python train.py --num_hidden_layers=9 --hidden_size=256 --num_attention_heads=3 --num_key_value_heads=3 --head_dim=128 --intermediate_size=704 --vocab_size=1024 --hidden_act="geglu" --norm="rmsnorm" --norm_place="peri" --norm_eps=1e-06 --positions="rope" --rope_theta=10000.0 --rope_fraction=1.0 --qk_norm=false --attn_scale=0.0884 --bias="none" --tie_word_embeddings=true --parallel_block=false --extras=["capped logits"] --init="normal" --init_std_qkv=0.0635 --init_std_o=0.0122 --init_std_up=0.0635 --init_std_down=0.00903 --optimizer="laprop" --learning_rate=0.00132 --beta1=0.95 --beta2=0.99 --weight_decay=0.17 --lr_head=0.0108 --max_grad_norm=0.5 --warmup_steps=503 --schedule="wsd" --decay_fraction=0.762 --decay_shape="sqrt" --final_lr_fraction=0.0 --batch_tokens=65536 --max_seq_len=1024 --doc_mask=true --train_tokens=544900000 --max_steps=8315 --dataset="wikipedia_en"
MLP neurons of a small language model. Each row is named by its layer, matrix (gate and up: input weights) and neuron, and shows model dimensions 48-111. Each number is 128 + 32 x the weight over its row's rms, rounded and kept within 0 to 255. A neuron's up and down rows have the sign that makes its largest values positive.
After each neuron's rows, "fires on" lists the tokens most often at its 100 highest values on Wikipedia text that the model never trained on. A number after a token or word is its count.

L3.gate691 [170 186 131 157 193  69 143 201 148 109  83 131 125 139  91 121 126 157  87 113 101 156 119  91 123 143 106 108 120 141  90 159 148 171 149 108 127 201 120 171  81 154 137 135 107 112 146 168 135 129 136 121 179 151 135 188 132 122 120  90 157 104  73 144]
L3.up691 [ 99 132 123 117 146 131 156 148 154 170  82 106 156 144  89 150 237 164 151 173 146  88 136 158 135  83 102 179 101 130 126 118 116 111 118  81 114  96 140  96 117 108 168 140 169 161 114 169 133 120 151 118  89 131 159 132 146 193 117 134  75 161 167  78]
fires on: ")\n" 85, "ork" 6, "inn" 5

L3.gate346 [148 140 127 174  48 100 127 132 129 104 217 134 105 120 114 119  90 121  87 128  66  74 112 100 164 184 164 201 136 114  68 160 201 142 138  76 107 115  94  73 150 138 120 118 133 132 158 101 116 104 114 119 142 115 164 163 130 147 108  99 124 179  70 181]
L3.up346 [157 207 144 124 160 143 125  87  50 140 153 125 100 160  96 134 106 123 164 128 114  45 165 116 153 154  98 185  68 122 152 171 124 110 152  94 149 167 157 101 145 141  54 209 111  96 139  96  83 102 166 140 120 114  92 147 116 112 129 159 156 106 122 164]
fires on: " St" 87, "b" 4

L3.gate26 [188 101 116 104 107 182 143  81  62  95  47 170 122 172  99 117  82  93  96  61 109 122 149 125  90 112 110 120  54 118 113 122 175  69 150  81 142  73  96 119 154 132 154 124 101 130 129  68 132 135 165 120  85 119 141 124 149 146 151 134 112 129 173 118]
L3.up26 [196 111 104  91 198 149 106 107  79 152  80 181 127 147  90  98 121  82  90 111 140 112 143  80  78 219 109 159  84  97 113 182 131 119 135 150 137 161 118 133 125 182 122 176  32 131 118 105 129 163 188 133  96 135 164 114 122 141  57 106 141 133  85 101]
fires on: "ge" 21, "," 20, " R" 12, " A" 6, "000" 6, " comp" 6

L4.gate604 [126 105 122 150 113 202 165 104  95  78  95  77 131  85 112 178 164 133 142 104 126 105 115 142 131  74 119  91 108 115 100 103 157 168 166 110 162 134 124 111 121 152 108 107  87 116 158 104 131 138 186 143 133 164  67 121 122  83 123 151  79 110 144  77]
L4.up604 [133  71  99 131 144 136 102 146 113 138 100 115 136 191 108  73 119 132 155  75 137 179 113 118 119  95  78 127 100  87 161 134 199 158 135 103 102 103 123 128 191 148 140 109 133 134 104 177 136 175 192 118 131 118 107 118 113 143 113 111  96 125  84 157]
fires on: ";" 36, " t" 31, "," 19, " |" 6, "." 5

L4.gate37 [111 102 129 145 152 128 102  94 140 120 162  98 166 122 115 174  81 125 131 140 128 195  91 141 142 140 165 154 154 143 113  78 124 158  80 107 153 132 143 126  74 153 174  97 128 155 131 108 151 110 143 186 151 131 123 140 164 112  87 143  77 118 126 167]
L4.up37 [104 103  72 142 150 127  90 113 158  92  85 127  88 116  80 133  48 110 144  87  85 160 133 130 164  78 169 213 125 139 176 174  55 126 176 132 140 197 138  74 131 158 145 115  95  76 173 128  95  86 115 146 175 105  88 134  77  54 124 167 125 139 143 103]
fires on: "r" 21, "al" 20, "ort" 16, " tr" 10, "l" 9, " pr" 8

L3.gate648 [150 145  66 162 173 150 168 120 121 123 144 108  94 110 181 107 114 140 177 103 115 173  96 126 180 134 201 119 160 137  88  88  88 143 118 159 139 144 179 133 160 164  86 136 128 116 111 171 123 115  78  93 105 139 134 161 134 138  76 161 155 157 162 120]
L3.up648 [159 107 127  77 131 149 152 114 105 195  91 180 135 130 145  91 194 122  88 115 119  75 103 125 150 140 134 115 142 162 152 101 131 158 101 100 170 144 101 114 153 118 116 131  85 144 167 126 159 191  96 154 128 183 125 124 181 147 169 104  61 160 120 155]
fires on: "er" 43, "he" 20, " as" 18, " April" 7

L4.gate281 [167  99 109 128 142 146 168 130 130 110  59 162 137  64 163 120  77  81  56  87 115 131  74 152  81 178 133 112 113  47 123 135 110  89 108  92  97 119  92 157 164 148  84 128 136 147 121 157 111  97 183  87 104 100 148 106 103 165 153 114 114 119 123 125]
L4.up281 [100 131 121 134 185 156 105 126 121 147 193 115 117 144 151 109  92 157 144 113 161 136 151 195 114  77  86 183 136 133 145 113 178 113  85 134 115 187 179 150 119 122 173 129 157 119 138  88 145 129 100 123 139  59  32 133  50 125 107 134 191 143 131 183]
fires on: "ar" 55, "i" 30, "m" 4

L4.gate575 [117 159 128 157  69 171 151 135 148  62 114 176 119 144 125  55 187 135  52 151 127 212 111  64 156 126 106 178  64 118 109 136 147 125  93  86 103 123 142  79 145 171  98 114  98 111 142 133 166 147 132 107 185 119 107 135 118 116 150  73 127 145 142  49]
L4.up575 [ 85 153 138 116 153  98 136  96 126 106 143  99 107 128 154 128 162 121 155 125 119 143 127 145 216  95  83 162 179 132 130 176 103  60 117 135 161 139  97  99 113 143 158 143 129 172 141  94 107 106  84 157 132 129 133  83 128  74 145 147 154 151 100  92]
fires on: "l" 27, " c" 24, "m" 14, " cl" 7, " out" 6, " re" 5

L3.gate493 [118 112  89  88 123 190 103 103 131  90 129  96 118 173 119 129 155 169  99  64  95 151 111  59 140 160  89 115 104 105 150 141 129 125 160 133 136 124 179 143 129 133  71  82  40 142 186 139 101 190 188 115 223 155 106 134 115 137 211  79  98 119 169 142]
L3.up493 [105  67 123  97 174 140  97 103 142 147 121 103  55 131 131 158  41 171  23 125 109  99 151 129 179 130 109 150 160 116 146 164 132 115 170  55  75 161 161 145 140 112 155 121  59  66 110 111 165 120  83 145  98  65 125 142 152 154 166 116 193 121 158 180]
fires on: "ry" 23, "y" 19, "ure" 14, "hip" 7, "rict" 7

L3.gate436 [142 146 113 125 130 181 122 116 169 124  99  70 104 115 115  77 127 162  84 167 103 182 130  91 212 112 176 179 120  98 151 136 127  87 137 158 137 177 130 141 100 129  95 100  94 128 119 142 102 136 125 175 137 116 112 100 110 145 149 127 156  92 157  93]
L3.up436 [115 156 146 133 105 148  96 163 141 106 135 201 127  82 157 158 115 113  79 119 168 157 149 118 196 128 149  92 100 136 129 128 113 128 162 169 140 133  82  96 136 133 150  86 148 161 118  73  87 100 111 150 123 125 137  88 157 113 101 148 153 145  79 135]
fires on: " com" 14, " part" 14, " $" 14, " re" 12, "l" 11, " new" 10

L4.gate595 [101 179 110 198 121 132  80 118 156 128 138 156  96 137 129 139 113 113 135 156  60  98  95 137 133 172 181  84 100 157  62 102 194 106 130 154 135 136  91 205 140 136 155 111 139 110 151 112 123 122 120  68 106 158  59 106 173 113 119  77 103 143 157 151]
L4.up595 [135 132 136  94 199 100 138 114 143 145 181  87 131 157 101 153 113 163 121 148 155  80 112  48 122 180 144 141 102 169 165  52 162 149 153 101 142 183 109 120  61 119  80 177 136  99 118 149 167 158 110 143 154 182 163 150  95 131 154 117 146 132 139 140]
fires on: " |" 23, " Bl" 13, " B" 11, "ood" 7, "art" 6, " St" 6

L4.gate232 [116 114  68 159 149 164 141  63 136 137 143 147 109 122 141 171 133 101 129 143 139 163 139 105 165 142 112 115  85  98 137 176 100 195 112 117 112 136 124 102 112 154 113 156  98 121  44 144  85 104 131 151 113 163 139 112 186 167 170 124 122 170 174 129]
L4.up232 [144 127 150 105  86 178 106  75  93 102 133 127 112 116 112  91 137 101  71 128 104 180  87 140 141 167 141 106 165  85 108 115  99  92 143 127 165  80 103 178 157 159 111 156 186 135  96 145 118 158 168 119 171 167 145 172 109 157 174 194  91 131 130  99]
fires on: " " 48, "et" 10, "es" 9, "ames" 8, "," 5

L4.gate300 [141 150 146 224 151 155 145 114 108 131  90 126 174  85 154 113 146 152 147 121 137 172 127 131  95 146 134 175  93 144  55 133 129  75 145  90 149 133 144 146 131 163  94 125 156 162 127 161 118 134 164 142 148  97 143 157  97 128 179 110 179  96 103 116]
L4.up300 [120 106 173 106 124 104  89  79 151 120  91 150 135 108 121  67  68  78 121 136  77  68 131 109 133  63  97  45 132 151 128 141 111 135 195 122 139  88 121 151 131 145  91  89  51  98 166 134 118 121  95 143 183  80 127 130 141 123  89 110 152 123 142  44]
fires on: " of" 42, "st" 18, "%" 9, "ater" 6, " in" 6

L4.gate328 [179 146  93 116 155 130 120 157 164 170 119 105 118 186 100  78 140  88 100  82 113  94  91 117 185 157 136 124  94  78 131 100 117  93 116 135  76  78 114 169 115 159 181  93 149 186 123 119 179 160  96 119 168  92 156 165  99 103 170  90 111 160  97 151]
L4.up328 [164 172 120 146  75  89 172 143 146 136 158 164 184 114 108  79 102 110 148 106 140 137 145 163 145 147  82 153 184 152 170 121 145 192  93 140 102 145 175 106 119  75 158  72 119  83 106 171 136 103 148 130 188  98  82  95 141 100 138  99 146 138 145 127]
fires on: "l" 71, "or" 12, "m" 6

L3.gate31 [133 108 124 149 152 196 116 116 109 139 182 129 179 109  93 152 187 204 186 111 131 130 100 101 147 147 141 106 155  75 136 136 119 189 124 104 140 120 124 104 144 148 206  71 161 147  83  96 104 133 109 245 164 163 129 110 149 101 145 142  29 125  89 100]
L3.up31 [158 169 125  85 130  87 122 123 123 100 133 156 117  76 140 115 158  98 156  85 131 177 121 113 158 199 104  90 116 176 123 116 101 139 147  96 201 143 125 163 129 162 133 147 150  78 149 130 154  86 102 118 140  87 110 154 138 128 107 171 117 151 160 156]
fires on: "ul" 13, "ames" 11, "il" 8, "ie" 8, "es" 8, "ob" 7

L3.gate151 [149 162 111 168 166 176 134 124 101 114 141 128 227 157 119 159 113 122 146 104 150 178 173 128 148 162 159  73 113 108  80 177 126 133 117 144 109 151  91 156 175  83 112  96  79 165 208 100 129 106 114 131 138 108 139 140  77 157  80 122 152 104 169 148]
L3.up151 [142 103 125 139 125 107 158 197  90  98 119 169 101 142 135 104 142 123 113  99 184 197 173 143 136 117 158 155 147 113 104 166 137  67 118 124  85 111 118 176 186  97 136 171 101 143 183 153  96 101 123  97 130 148 158  98 139 126 120 143 157 173  90 172]
fires on: ";" 75, " " 11

L3.gate137 [101  62  93  96 103  82 184 117  37 169 126  87  75  73 106 106 150 109  91 100 104 129 133 147 149 107 139 144 152 111 102 177 117  91 130 113 127  90 130 184 165 177  81 178 120 114 101 145 159 134  86 132 114 132  99 103 104 207 122 102 152 145  89 148]
L3.up137 [120  97 126 145 176 100 100 139 130 154 105 124 116 131 105 122  88  94 132 151 125 113 112  95 110 143  99 162 125  81 104 118 161 154 154 121 138  80 129 184  55  59 153 146 193 107 147 162 165 101 136 144 134  53  47 171 141 103 116  86 150 113 166 130]
fires on: "im" 36, "p" 18, "ar" 16, "w" 7, "," 6

L4.gate238 [147 176 189 127  93 130  90 125  87 106 153 147  89  81 132 144  55 151 204 154 120 166 134 119  98 161 145  87  84 105 131  91 135 102 130  96 143 112 154  77 207 154 124 111 150 142 127  98 121 115  97  95 148 139 178  79 172 156 103  91 130 149 114 112]
L4.up238 [193 118  85 136 118 130 113 100  97 149 145 140  72 116 175 150  50 147 120 141 118 203 156  99  74 118 105 167 152 151 138  84 121 146 112  81 106 178 123 141 119 118  95 134  73  80 115  73  93 100 108 127 154 102 105 127 118 110  96  96 163 122  75 131]
fires on: " " 43, "b" 16, "ag" 10

L4.gate398 [104 115 121 109 174  94 195 108 160 163 127 193 168 160 127 126  66 135 135 145 103 134 115 115 165 160 169 176 128 156 131 100  55 135 129 143 115 155 163  97 106 124 139 128 129 162 137 115  83  93 133 125 124 124  95 121 121 101 100 131  97 174 116 170]
L4.up398 [137 118 145 187 164 138 151 161 104 103 131 117 117  82 175 157 169 100 168 127 132 166 153 120 117 151 167 174 149 109 140 128 137 107  80  96 160 174  99 102 124 107 119 136 166 135 108 135 123  88 143 205 164 171 123 126  72 112 130 151 162 131 195  53]
fires on: "l" 46, " pr" 9, "ll" 7, "S" 6, "re" 6, "aw" 5

L3.gate267 [128 156  85 108 180 126  83 161 129  70 125 121 121 109 149 151 138 190 101 104 125 154 139  92 117 169 171 113  94 137  72 161 140  91 148 165 144 157 144 145 109 159 173 138 121 120 153 128 178 119 127 119  81 138 111 153  92 122 135 142 170 148 119 146]
L3.up267 [192 132 153 122  84 196  94 207 128  63 119 126 138 164  53  83 139 122 152 105 156 157 137  89 154 139 116 127 125 126 115 170 141 139  39 180 171 179 118 140 117 119 162 142 119 114 149 131 146 121 130 137 142 155 127 138 122 132 118 100 201 160 143 148]
fires on: ";" 46, " |" 44

L4.gate106 [143 107 134 119 127 187 143 120 127 155  98 103 112  99 104  87 134  83 111  99 127 112 151 195 117 127 158 120  98 153  37 121 174 219 124 112  23 100 123 143 146 117 114  72  80 118 108 110 177 128 152 174  83 133 161  83 162 119 118 129 138 113 186 125]
L4.up106 [147  66 104 110 111 127 160 103  89 138  78 134 149 116  91 141 129 132 128 100 138 144 111  88 150 122  91 131 112 106 145 167 117 134 110 161 189 144  85 119 114 119 155 136  64 141 130 139 130 143 135 124 117 141 148 128 119 113 105 137 113 115 123 176]
fires on: "," 84, ";" 14